From a checkpoint of a small transformer trained on Wikipedia.
Size: 11 layers, width 256, MLP 384 SwiGLU, vocabulary 1024, 5.58M parameters.
MLP neurons of a small language model. Each row is named by its layer, matrix (gate and up: input weights; down: output weights) and neuron, and shows model dimensions 80-207. Each number is 50 + 10 x the weight over its row's rms, rounded and kept within 0 to 99. A neuron's up and down rows have the sign that makes its largest values positive.
After each neuron's rows, "fires in" lists the words (lower case) most often at its 100 highest values on Wikipedia text that the model never trained on. A number after a token or word is its count.

L2.gate94:51 60 43 57 59 48 41 57 59 50 50 48 49 35 62 43 49 49 50 60 44 59 38 47 72 49 48 40 60 50 51 67 59 50 54 45 51 54 37 32 43 58 50 52 37 58 40 43 63 51 54 53 35 42 33 64 48 60 50 74 45 40 45 42 47 60 56 61 53 50 56 60 43 64 40 28 26 59 46 45 60 39 59 55 54 40 60 56 41 44 36 55 29 42 28 44 51 51 50 44 37 72 45 33 41 64 45 64 48 56 64 44 50 44 58 30 65 64 64 73 45 58 41 41 38 37 49 51
L2.up94:34 29 54 44 59 52 40 43 55 43 40 45 42 49 49 63 58 40 28 56 36 53 41 45 61 37 46 38 30 67 72 52 60 47 41 49 68 52 31 57 53 46 35 50 33 48 66 56 39 54 43 49 70 47 57 36 37 60 59 61 44 41 35 44 60 40 57 48 54 60 29 44 40 70 52 56 41 33 44 47 46 47 51 58 32 55 51 33 46 41 42 49 63 49 44 50 58 47 49 39 25 51 34 57 48 61 75 54 58 54 40 47 41 48 49 51 45 49 49 55 55 33 55 44 69 51 55 51
L2.down94:55 64 50 54 60 58 49 36 37 56 38 55 41 46 44 60 42 59 44 55 39 63 68 36 74 30 42 46 58 49 54 42 37 43 55 55 65 64 54 40 44 32 27 48 50 58 48 46 29 53 44 32 44 40 48 61 45 36 52 60 42 47 37 47 52 47 41 43 47 50 25 53 47 60 65 61 55 57 60 40 57 39 58 58 43 60 59 28 51 58 46 42 53 42 51 50 61 64 51 51 57 51 70 27 44 43 63 58 70 38 49 40 46 25 52 32 57 63 55 51 58 44 50 71 61 50 54 39
fires in: "won" 16, "when" 16, "off" 10, "office" 5, "winner" 4, "wulp" 4

L8.gate85:44 25 62 64 49 45 33 50 60 47 57 38 60 53 66 59 68 47 54 40 44 37 36 43 62 56 63 61 56 52 62 62 68 47 43 32 52 48 51 62 63 63 65 40 35 44 46 32 65 52 62 29 37 67 35 26 46 41 36 49 32 42 57 47 44 46 49 64 47 67 57 44 65 50 51 54 44 31 55 47 60 50 59 67 36 47 50 46 50 51 33 47 57 49 51 41 58 37 55 45 50 56 46 50 49 35 46 42 78 60 45 50 42 63 34 53 56 45 46 57 55 47 54 57 38 53 58 54
L8.up85:69 47 41 50 29 53 23 33 40 51 73 65 57 56 58 49 61 56 41 48 41 60 53 52 48 53 59 46 47 33 35 58 57 52 37 50 45 49 51 49 58 40 27 32 58 37 54 47 59 61 50 70 52 23 57 43 50 48 70 51 40 36 53 52 32 57 42 52 49 41 35 53 43 38 40 53 47 46 53 59 46 54 40 60 40 42 35 23 53 60 49 59 57 71 51 59 34 49 60 48 41 52 54 53 58 36 60 56 55 26 47 50 43 51 38 31 43 41 58 59 53 58 53 58 42 59 69 56
L8.down85:63 43 59 60 58 49 47 36 47 49 67 51 50 56 48 37 63 55 64 58 43 63 64 24 49 45 56 33 50 42 59 45 48 52 36 54 61 54 55 38 45 55 52 39 52 53 28 49 68 50 51 50 40 34 48 43 38 35 42 67 62 55 58 48 42 60 72 68 37 47 46 40 45 32 69 48 45 47 56 54 57 48 54 54 55 52 50 36 52 57 32 51 40 75 57 62 66 45 55 50 39 51 52 39 52 35 43 44 62 35 36 59 50 52 56 48 38 49 56 47 62 49 62 57 33 48 43 51
fires in: "released" 28, "release" 12, "preceded" 9, "television" 8, "listing" 6, "owned" 5

L5.gate185:33 41 63 57 33 60 76 59 37 49 33 42 64 48 58 51 44 60 75 38 39 38 43 46 38 43 52 49 41 53 57 44 58 30 33 36 55 65 47 48 39 44 52 63 52 43 43 42 55 49 43 54 46 54 40 68 62 28 57 49 45 41 54 60 40 38 47 37 50 45 65 48 54 46 58 32 47 54 48 59 49 51 59 38 21 57 65 43 46 30 48 48 63 36 40 64 44 75 47 46 60 66 55 36 39 55 37 65 60 62 45 38 37 46 60 43 53 60 33 41 62 63 50 62 50 46 39 54
L5.up185:71 42 63 34 36 56 59 50 28 68 54 61 51 53 43 42 43 62 45 40 47 39 53 34 40 40 42 54 59 49 57 47 43 42 26 47 51 48 58 49 49 54 69 55 59 47 51 44 50 50 69 60 44 61 33 45 43 55 51 44 51 54 30 44 53 53 40 35 56 37 64 58 39 40 56 47 48 56 46 55 52 46 52 51 49 41 52 35 57 45 63 39 41 47 54 36 52 71 40 53 41 55 46 46 39 38 36 43 76 43 43 48 51 54 59 55 49 61 54 45 55 52 70 38 47 58 47 39
L5.down185:28 47 48 69 40 61 48 46 39 49 50 53 55 49 53 51 44 43 33 54 43 55 42 39 47 49 57 37 33 64 40 41 56 46 55 46 64 43 53 36 47 29 53 60 59 43 38 37 52 36 59 46 57 64 51 48 60 46 53 46 54 58 41 62 28 41 36 46 45 58 66 58 53 59 45 50 45 59 46 59 27 52 61 43 49 50 71 49 61 67 76 57 47 56 34 43 61 45 46 54 61 63 44 50 62 50 33 36 43 44 56 43 39 60 68 47 39 49 30 42 62 59 51 71 63 59 42 56
fires in: "two" 30, "many" 10, "seven" 9, "six" 6, "few" 6

L5.gate149:55 64 58 51 48 54 45 28 41 67 54 56 57 47 54 54 47 47 56 54 47 43 59 53 45 51 58 44 40 51 53 51 59 50 46 63 70 49 53 47 42 56 52 49 47 47 62 63 51 59 40 65 55 37 43 45 51 47 59 30 55 45 44 71 40 39 61 49 58 60 42 41 59 39 47 47 60 51 42 69 59 53 34 55 48 32 47 58 37 48 57 42 47 57 53 70 79 31 52 52 48 48 32 66 62 56 61 47 75 41 59 52 41 58 61 47 43 34 57 56 45 50 32 49 57 50 63 61
L5.up149:32 55 47 44 46 47 71 47 73 50 55 53 58 35 45 31 63 46 24 47 49 46 43 50 26 66 44 36 50 62 51 50 45 47 49 54 51 59 54 59 30 49 35 61 59 51 55 50 26 59 57 58 34 65 59 24 47 51 56 55 45 46 62 36 51 42 30 52 75 56 57 49 42 59 49 53 63 31 50 50 40 62 53 47 49 47 53 33 35 54 44 53 64 49 57 45 46 48 50 30 51 48 61 65 48 52 49 55 56 51 46 32 43 46 41 42 54 59 58 50 63 37 63 28 57 48 40 44
L5.down149:44 51 51 75 42 41 38 45 49 57 46 61 75 65 44 46 37 59 49 64 39 58 58 61 48 38 48 49 54 40 31 45 41 37 53 66 59 45 62 56 54 43 56 42 38 38 52 64 40 45 50 57 59 39 43 46 53 49 40 47 61 57 40 61 44 60 50 31 54 74 55 61 55 58 41 51 58 57 49 47 33 48 35 42 37 47 48 43 53 37 65 35 29 49 39 55 38 35 40 56 50 50 53 54 35 55 40 31 47 42 56 42 43 74 58 65 47 43 27 47 41 43 51 45 51 47 36 56
fires in: "early" 18, "late" 10, "large" 7, "career" 7, "living" 6, "following" 5

L8.gate49:57 55 54 61 47 43 36 52 64 43 43 43 30 52 56 64 44 54 43 68 55 58 32 34 52 58 46 47 47 51 44 66 51 55 42 34 75 58 47 45 65 59 47 32 47 56 49 33 60 57 42 46 36 61 40 67 58 46 49 44 46 55 57 63 40 57 63 45 52 28 40 45 37 37 49 61 52 44 37 60 44 45 41 45 50 51 48 58 50 62 36 55 19 47 46 36 52 70 37 53 59 62 37 34 37 63 56 57 67 63 53 52 43 54 54 45 55 58 61 50 41 55 63 62 49 55 53 40
L8.up49:44 39 62 68 40 50 45 37 33 53 40 47 63 44 48 49 40 31 37 41 74 48 45 50 64 64 66 45 52 43 59 45 47 50 58 50 76 35 46 43 31 86 38 52 52 37 58 49 53 55 32 70 55 58 36 66 37 61 43 51 51 55 53 71 37 52 60 46 31 39 61 44 61 53 67 51 57 47 45 48 48 52 57 51 43 58 49 33 58 34 52 61 59 42 71 59 34 44 44 51 40 48 34 53 46 52 48 57 64 49 58 45 46 54 49 46 48 63 56 54 51 64 55 57 49 50 46 43
L8.down49:40 55 47 53 39 49 57 58 29 40 58 50 57 54 55 58 31 55 57 36 52 54 41 36 71 63 49 43 44 49 51 29 54 42 37 57 42 57 62 54 47 54 43 42 47 55 57 23 55 62 44 50 69 66 60 61 50 60 46 58 63 54 55 50 46 50 64 42 41 54 39 59 63 56 43 58 56 45 46 63 32 45 66 41 41 50 59 51 73 60 35 56 48 38 43 59 46 46 54 48 48 57 63 46 50 54 39 65 48 44 52 53 55 53 44 46 73 47 63 61 67 61 42 59 48 49 45 43
fires in: "of" 31, "all" 12, "office" 9, "off" 8, "among" 7, "october" 6

L4.gate74:50 54 63 58 67 59 40 61 52 54 64 26 45 57 56 63 51 49 20 77 46 36 49 48 51 47 71 54 54 52 47 41 55 62 60 58 36 34 32 60 46 44 66 61 49 42 63 48 32 56 40 40 48 49 56 46 55 51 53 46 48 29 52 45 61 39 50 63 50 63 29 53 51 40 66 39 70 56 43 49 50 49 37 61 51 61 39 56 39 40 41 48 55 63 51 29 52 43 43 62 48 55 52 41 49 43 37 49 57 47 51 50 55 40 39 48 45 35 43 39 34 46 54 67 48 61 55 56
L4.up74:49 68 41 54 64 43 36 65 48 34 51 53 44 49 62 52 60 61 40 51 52 34 56 46 36 64 55 56 50 58 56 58 77 53 49 47 53 60 40 47 64 43 53 47 43 57 47 54 52 66 51 37 36 62 47 38 56 45 60 35 54 46 55 51 55 40 53 48 38 48 41 49 45 44 51 43 53 57 45 53 47 41 30 37 42 44 45 53 56 53 47 60 38 47 31 51 24 52 45 61 47 49 52 81 65 56 54 54 59 51 41 48 30 47 31 35 55 53 63 51 63 54 51 44 59 51 66 44
L4.down74:53 44 49 54 37 44 63 50 42 57 59 44 56 45 53 33 42 51 70 50 47 66 49 48 53 61 52 45 61 27 51 57 63 47 41 50 38 62 33 49 54 34 60 39 54 40 64 50 24 44 56 31 47 54 59 54 51 45 50 37 45 68 35 31 43 54 45 51 59 38 52 44 35 49 41 55 53 46 59 46 38 63 58 60 60 46 65 43 39 55 47 57 41 49 38 60 45 63 57 65 41 44 55 50 52 55 66 61 38 57 47 74 51 35 51 58 51 60 43 31 54 67 49 41 38 24 62 50
fires in: "used" 30, "use" 15, "using" 11, "uses" 5, "users" 5

L5.gate70:57 55 45 44 38 62 50 54 42 54 70 61 69 52 51 37 61 49 37 52 61 49 42 65 52 49 62 79 27 42 57 59 54 63 50 56 68 40 63 40 30 54 38 41 56 56 48 42 43 72 46 54 63 43 52 61 30 45 51 42 49 63 46 51 48 51 44 54 56 65 59 40 48 65 49 43 68 40 69 47 71 44 46 64 58 61 45 47 32 59 58 55 67 44 35 63 62 59 60 55 47 31 46 50 86 41 47 61 57 57 51 49 50 61 36 52 60 37 41 34 55 44 53 66 71 56 45 48
L5.up70:32 55 46 58 45 45 56 38 52 70 59 54 56 50 56 56 71 31 46 47 39 50 51 62 38 52 51 44 62 49 41 55 36 46 53 27 49 48 50 40 53 47 59 50 46 65 35 34 53 42 40 53 50 63 53 67 47 56 25 44 52 61 39 50 55 53 48 43 42 51 59 51 59 40 48 56 53 48 67 45 58 60 34 50 70 57 38 76 39 54 40 45 57 53 54 41 63 40 50 53 64 52 47 50 57 46 48 32 62 50 48 28 66 47 60 38 40 43 40 31 70 51 37 49 44 68 76 46
L5.down70:41 41 56 54 60 33 41 55 67 52 59 63 57 49 54 57 54 50 65 41 53 52 59 54 30 34 51 44 56 47 40 49 40 54 40 73 71 55 54 58 44 12 57 61 44 53 42 60 52 42 54 50 43 33 62 49 49 45 43 43 45 45 55 36 40 35 39 42 63 40 43 46 44 31 59 45 62 36 54 42 49 45 54 51 45 63 60 42 43 45 61 56 50 60 54 48 49 47 35 51 39 42 61 55 50 47 33 38 52 42 62 47 45 69 60 60 55 39 58 79 50 50 65 56 71 67 23 69
fires in: "early" 19, "late" 10, "website" 9, "only" 7, "sea" 5, "spring" 4

L2.gate164:72 39 31 53 42 39 82 40 37 40 60 64 60 60 46 67 54 42 38 35 42 53 55 43 44 29 33 45 58 53 59 40 40 42 49 67 77 48 48 47 75 50 39 47 60 30 35 43 63 38 41 49 42 64 50 58 54 59 47 49 61 62 46 50 68 35 39 54 46 58 54 64 48 42 42 70 51 63 46 51 61 55 55 62 62 51 46 62 39 61 45 52 62 60 38 59 41 55 50 52 41 41 47 51 67 41 47 43 55 46 44 56 38 54 64 42 52 61 63 55 66 51 55 43 44 40 57 38
L2.up164:41 46 54 39 40 41 55 42 60 52 37 39 63 48 49 47 53 63 39 56 38 62 51 35 21 65 48 52 67 56 50 52 63 53 37 59 36 58 35 46 44 59 66 35 52 59 57 75 52 45 41 62 56 37 45 38 37 32 46 36 44 58 57 45 29 49 45 48 48 51 50 57 57 47 52 60 48 62 66 52 32 45 56 48 48 64 39 51 48 53 57 55 42 57 77 46 41 49 54 54 47 37 46 42 50 46 43 54 31 45 44 47 43 41 53 44 52 42 50 57 45 49 44 49 60 49 67 37
L2.down164:55 67 58 44 51 40 34 57 56 62 50 51 40 59 54 48 51 50 44 66 61 59 57 50 59 53 61 56 44 70 50 50 49 58 44 29 53 49 62 54 46 50 58 59 55 52 50 38 64 27 31 62 50 43 42 62 27 37 46 67 44 56 66 71 59 60 57 53 34 34 44 57 38 34 67 41 53 50 50 55 54 49 57 72 46 58 51 38 60 51 45 44 36 36 56 43 42 47 61 62 71 42 51 58 55 44 58 45 48 47 42 43 62 53 35 54 66 49 69 55 57 58 29 46 49 48 52 45
fires in: "international" 25, "district" 10, "higher" 10, "electric" 7, "battle" 5, "little" 4